python train.py --num_key_value_heads=9 --head_dim=64 --norm="layernorm" --norm_eps=1e-05 --init_std_qkv=0.0255 --init_std_up=0.0255 --learning_rate=0.000764 --lr_mult_qkv=0.4 --lr_head=0.00486 --warmup_steps=238 --schedule="wsd"
MLP neurons of a small language model. Each row is named by its layer, matrix (down: output weights) and neuron, and shows model dimensions 256-319. Each number is 128 + 32 x the weight over its row's rms, rounded and kept within 0 to 255.
A block is one neuron, or neurons of one layer that tend to fire together. After each block is what it responds to, as a language model described it from the Wikipedia text at the highest values.

L7.down69 [ 63 104 151 131 135 141 125 131 118 205 130 106  93 122 150 136 119  98 118 104 159 162  33 127 109 123 132 134 115 135 137  93  85 141 109 138  97 126 169 136 124 148  98  96 162 114 104  85 165 110 129 153 126  97  84 149 102 151 117 140 110  53 167 174]
L7.down94 [180 102  93 171 176 143 167 129 161 149  95 140 135 154  74 113 155 172 137 142 128  99 101  84 161 146 188  99 134 179 152 112  91 110  88 162 155 169 150 122 126 103 188 186 148  96 139 189 111 140 171 140 138 111 132 113 126 111  98  62  95 122  96 181]
L7.down218 [121 100 117 116 127 158  84  94 105 124 110 148 163 136  83 103 186 122 155 140 156 174 108  68 142  49  80 113 128 101 121  90 129 172 174 140 131 154 161 117 159  58 124 173 119 126 161  85 103 163 138 154 154 129  85 100 120  96 114 128 104 139 113 129]
L7.down223 [ 95 154 149  98 110 145  65 103 193  57 139 181  77 176 148 165 147 170 138 163 117 178 105 117 139 135 167  80  94 151 194 153  48  76 124 133 124 126  88 138 101 130 126 136 189  97 143 171 127 133 157 145 109 142  96 133 146 159 123 184 156  90 133 145]
L7.down239 [132  80 151 145 224 135 155 126  85 145 164  85  87 114 157  91 118 135 146 149  85 112 113  91 127 104  76 146 111  99  81 113  96 135 117 104 152 139 127 109 124  71 156 130 126 114 118 175 124 100  89  95 112 105 123 117 150 104 148 138 139 150  85 136]
L7.down240 [150 159  62  58 163 158 163  76 141 161 156 160 134 108 219 144 200 158  91 158 109 127 140 132 100  77 120  99  71 147 117 110 140  70 189 164  97 162 110  85 130 129 158 199 107 146 125  80 137 191 112 141 116 134  85 123 170 149 115  95 112 135 100 144]
L7.down448 [ 52 135 103 149 166  92 126 109 122 184 141 100 135 136 141  70 140  77 134 187 119 108 134  92 109 107  92 172 170 113 110 102 137 103 169 156 104 126 164 153 135  66 124 118 119 153 121  44  92  78 210 189 173  47 190 128 135 161 172  79 179 122 158 112]
L7.down630 [135 186 163  75 103 115 146 103 131 162  90 139 153 170 125 109 155  74 110 133 131  72 104 151 130 192  75 118 147 172  89 158 106  79 137 111 144 137 158 156 146 147  96 159  90 119 154 125 106 100 150 132 145 148 138 124 112 193 132 105 124 153  82 196]
L7.down645 [104 131 114 167 186  68 118  99  66 147 174 104 121 134  91 118  99  63 160  99 153 133 128 141 127 128 101 107  95 129  95 105 158  65 150 157 116 109 166 122 126 124 198 133 105 133 144 117  81 134 168 119 184  85 184 120 131 111 131  89 143  94  91  68]
L7.down728 [123 160 104 163 148 192  74  97 116 114  94 159 101  80 145 175 147 155 120 141 110  95 124  29 136 139 168  94  96 171 107 122 146 148 112 129 156 183  96 122 153 122 131 164 125 141 137 114 124 153 139 155 182  98 123 103 139 170  92 101 106 119 105  64]
L7.down824 [141 132  93 171 170 119  83 158 137 123 131 137 124 175  65 116 100 126 109 142 160  90 131 112 141 180 156  66 118 178  96 147 171  99 104 191 155 138 164 104 110 148 141  92  73  95 141 158 138 127 143 171 157 102  89 124 157 117 102  64 169  94 139  77]
L7.down920 [145 147 140 139 151 102 144 112  99 140  96 131 135 111  48 142 171 164 103 169 138 102 107 113  82  52 140 169 120 113 104 173 107  94 101 136 144 161 239 115 225  88 178  94 133 138  64 115  90 190 144 116 145 110 167  74  78 147 163 119 189 122 164 169]
L7.down993 [163 147 106 113 173 156 132  89 103 105 160 115 170 133 162 128 202 130 111 152 115 131  85 134 166  83 130 149  87 140  88  92 122 147 152 172 198 165 153 132 132 161 161 141 161 156 126 100 128 125 124 181 112 135 114 118 118 129 104 187 129 118 156 154]
L7.down996 [116 138 108 112 195  97 126 112 186   5 143 163 119 151 120 195 152 141 102 219 112 121  94  85 174 115 162 129  81 222 138 176 146 119  62 112 111 130 149 147  93 135  80 138 126 137 111 115 109 114 149 133 107 138 172 101 139  76 156 103 139  88  87 124]
L7.down1327 [100 181 151 178 118  58 120  55 144 157 111 107 106  75 124 148  67 158 149 102 133 133 124 137 141 103 118 179 153 162 117  70 160 127 176 168  83  70  85 172  72  70 173 120  99 153 166  98 129 113 110 152  90 168 157 161 145 159 121  59 124 152 141 115]
L7.down1373 [152 215 117 168  80  82 134 151 129 198 105 116 185 129 154 104 134 151 157 116 171 142 151  59 141  79 118  44  98 147 160  96 128 127  98  99  87 136 148 160 115 107 169 138 141 136 107 132  87 152 174 113 128 137 136 148  87 123 170 141 213 130 125  91]
Description: Adverb after was

L2.down24 [ 61 174 135  86 140 150 128 121 153  97 152 126 138 120  48  88  77 121 121 149 110 111  98 114 125 169 128 146 172 135 125 119 179 117 111 113 170 177 135 167 147 121  92 125 135  84 149 141  98 113  93 117  91 124 164  90  89 112 128 129 106 107 131 129]
L2.down248 [152  97  60 104 125 113 163  94 173 103 139 146 201 100 113  86 138 121 155 107 114 119 135 125 118  95  61 122 130 126  82 121 103 157 166 101 136 150 147 161 126  90 130 137 145 155 112  88 155  89 150 181 138 170  70 134 130 133 139 100 144  55  76 190]
L2.down735 [165  94 118 105 158 158  98 148 113  73 121 125  60 123 154  68  84 131 122 124 122 109 108 159 105 145  98 170 151 115 109 157 122 147  89 124 125 100 175  97 162 115 159 135 107 150 134  77  99 125 145 122 105 144 118  75 114 134 142 127 110 156 100  52]
L2.down904 [106 110 114 152 118 141 108 178 170  71 120 113 154 141 106 173 142  82 167 140  95 106 137  99 139 137 155  80 120 166 153 106 180 122  78  85 138 113  49 107 135  70 130 111  72  93  99 117 126 125 144 161 121 147  70 112 152 127 107 179 184 109 112 153]
Description: Word-final suffix pieces

L3.down418 [ 84 144 117 108 132 101 152  93  76  95 155 181 109 186 143 133 100 151 161 202  87 112  67  47 143 177 101 118 158 106 124  79 147 164 120 134 127 182 137 158 123  86  85 113 130 151 136 180  55 122  83 129 125 136 123 135  93 144  95 131  79 101  99 140]
Description: Plural noun endings

L3.down419 [149 102 134 151 119 128 141  87 111 104 133 115  82 136 159 116  94 201 146 123 148 189  79 156 179 131 142 110 100 164 102 157 181 112 223 101 129 125 142 100  85 105 127 138 189 161 147  38  91 127 125 144 124 166 132 116 109 109 105  86 141 132 138 114]
Description: Sequence and former-status words

L2.down373 [130 149 125 156 167 112 119  77 105 128 140 159 119 166 202 164 116 153 108 132 160 108 124 105 122 133  72  89  54  86  69  79 138 122  83 130 135 131 105 137 114 100  90 109 129 103 109 105 121 103 170 116 146 142 104 133  42 179 107 133 135 156 132 158]
L2.down654 [ 94 105 118 147 191 136 125 162  78  89  99 122 120 194 212 128 130 163 125 230 101 132 141 106 147 117  74  97  79 135  77 122 172 127 135  86 110 187 168 126 102  81 121 131 147 126 143  86  98 119  99 128 151 127  96  95  93 101 130 128 141  93 122 136]
L2.down819 [176 154 165 155 166 151 100 110 124 146 140 162 136 140 134 128 108 170 148 101  94 117 127  78  77 129  59 140  49 130  87  58 188 147 133 104 168 133 112 129 134  51 169 118 126 137 147  95 108 143 128 131 181  98  82 152  62 120 180 160 123  73 130 105]
L2.down1295 [181 143 132 129 183 165  92 154 111 115  92 141 140 184 186  96 155 165 131 122 107  94 140  89 116 111 108 100  94 172  53 124 171 139 142  50 130 136 177 120 100  97 153  89 150 134 112  78 118 108 130 161 204  55 134 110  47 147 181 118 163 121 150 113]
Description: Forms of "be"

L7.down89 [131  98 113 152  99 129 123 171 132 121 100 126 194 145 116 124  49 178 163   0  67 136  89 162 127 193  57 177 155 157  90 155 124 166  64 114 151 158 135  94  80  90  88 121 187 105 137 105 168 165 164 172  66 129 143 117 137 130 213 125 147 104 106 191]
L7.down443 [110  55 202 167 156 115 124 154 106  92 121 125 166 135 103 134  68 135 137 102 131 110 113 100 158 163 141   6 110 150 204  92 123 196 122  95 109  99 161 120 141 115 164 158 140 108  94 184  73  83 137 103 155 112 148 124 133 152  98 108  99  97 153  59]
L7.down534 [119 113  92  92  79 112  67 125 108  90 156  88  93 103 102  91  92  82 153 155 101 137 106 120 131  81 136 117 144 110 129 127 120 103 174 137 127  50 120 156 153 148 108 148 176 136 144 157 206 116 134 144  92 116 150 112 220 164  59 160 141 144 162 219]
L7.down734 [154  54 192 142 139 151 120 118 126 140 125 153 234 161 110  77  47 187 147 118  57 192  63 143 132 129 121 169 108 139 138 155 107 137 166 128 118 196 103 132 113  79  66 142 126 115 159 160 170 126 121  87 122 154 104  99 144 136 140 157 122 115  94 119]
L7.down768 [116 131 100  91 104 131  64 113 146  92 183 157  77 137 109 151 141 166 112 171 108 132 207 151 144 109 189  77 148 161 128 145 110 139 104 139 193  94 109 162 134 129 171 206 165 173 111 120 144 176  84 164  81 130 128 142 191 132 119 150 161 103 132  90]
L7.down785 [127  52 131 104 110 171  53 134 172 184 144 135 139 175 125 112  86 200 146  24 106 162  59  80 141 159 121 133 132 122 163  96 128 151  68  97 128 158 147  73 144  91 119 129 117 118 163 135 133 160 149 109 143 145 137 146 109 166 137 131  77 117 138 107]
L7.down794 [109 149 181 146 162 157 138 147 132 136 108 144 124 125 116 145 140  81 143 115 122 160 145  90 126 155 169 162 193 105 108 113 205 155 134 109  84 142 148 165 107 135 105 120 144 101  97  90  49 124 142  66 137 167 119 134 126 114 137 125 193 131 139  63]
L7.down812 [152  78 136 106 134 121 177 134 117 143 105 133 234 160 143  93  43 163 142  63 118 138 122 153  54 128 124 169  96 171  97 118 127 186  78 135 130 141 106 130  91 104  97 169 160 139 163 125  65 132 133  96  86 135 100 152 161 124 125 143 101 158 100 123]
L7.down871 [115 149 151 150  98  83 167 147 150 140 111 122 126 122 135 166 104 132 106 135 116 106 134 159 132 139  78  99 141 161  62 118  92 185 105 137  91 131 136 148 117  77 136 175 190  73  91  99  62 118  91 107 161  92 155 142 104 154 118 121 107 107 127 128]
L7.down937 [142 107 184 120 179 162 157 116  81 139 148 128 154 131 123 116 107  98 116 113 179 186 100 159 145 157 148 173 123 157 149  94  85 150 121 167 103  76 183 127 137  75 102 140 103 141 143 152 117 141 148  94 102  99 112 124 115 107 119  85 142 112 110 110]
L7.down1084 [168  91  68 124 129 135 146 102 158 123  66 155 195 157 167 108 119 120 108  99 126 171  98 145  76 177 142  99 115 193 115  90 161 134 137  90 122 161  75 142  78 164 147 161 103 119 149 158 140 146  79 118 158 145 166  93 104 118 129 129 156 152 156  86]
L7.down1173 [119  87  88 136 162 164 124 145 162  95 119 107 154  87 114 167 139 169 114  79 104 137 142 145  66 189  90 218  84  80 172  88 129  98 168 151 141 158 110 120 108 128 133  65 186 137 114  86 203 122 203 132 135 112  97  88 158  88 107 149 169 123  50 106]
L7.down1292 [102  75 114 144 125 138 118 161  88 145 134 144 149  75 101  92 113 158  90 172 157 183 138 131 113 124  65 127 104 113  68 164 139 142 137 179 107 105 102 167 160 104 160 107 162 131 179 145 176 104 144 120 196 198 113 130 100 121 121 103 211 118 136  59]
L7.down1301 [ 98  73  67 144 119 171 120 138 111  70 155 144 149  82 123 153 124 220 106 100  89 137 148 156 137  85 125 135 155 228 115 143 118 130 123 152 103 130  56 172 150  77 102 137  89 159 176 167 129 108 142 121 169 138 106 150 159 171 114 123 156 138 138 128]
L7.down1423 [117  88  99 133 180 125 112  73 119 184 152  93 111 106 136 186  93 151  90  82 147 127 196 122 140 113 101 106  92 139 134 110  92 161 188 144 164  73 159 113 118 163 109 155 124  75 151 174  89 153 104 111 159 182 118 142 186 119  98  85 110 160 126  95]
L7.down1452 [ 82 114 178 132 101 192 119 102 151 133 108 137 143  94  98 114  91 114 190  63 191 111 112 105 135 146 115 120  99 138  86 139 113 166 117 126 117 154  99 138  75 111 114 101 136 154 128  96 133  55 124  76 159 126 134 151 134 156 167  91 126  84 116  91]
Description: Plural noun suffixes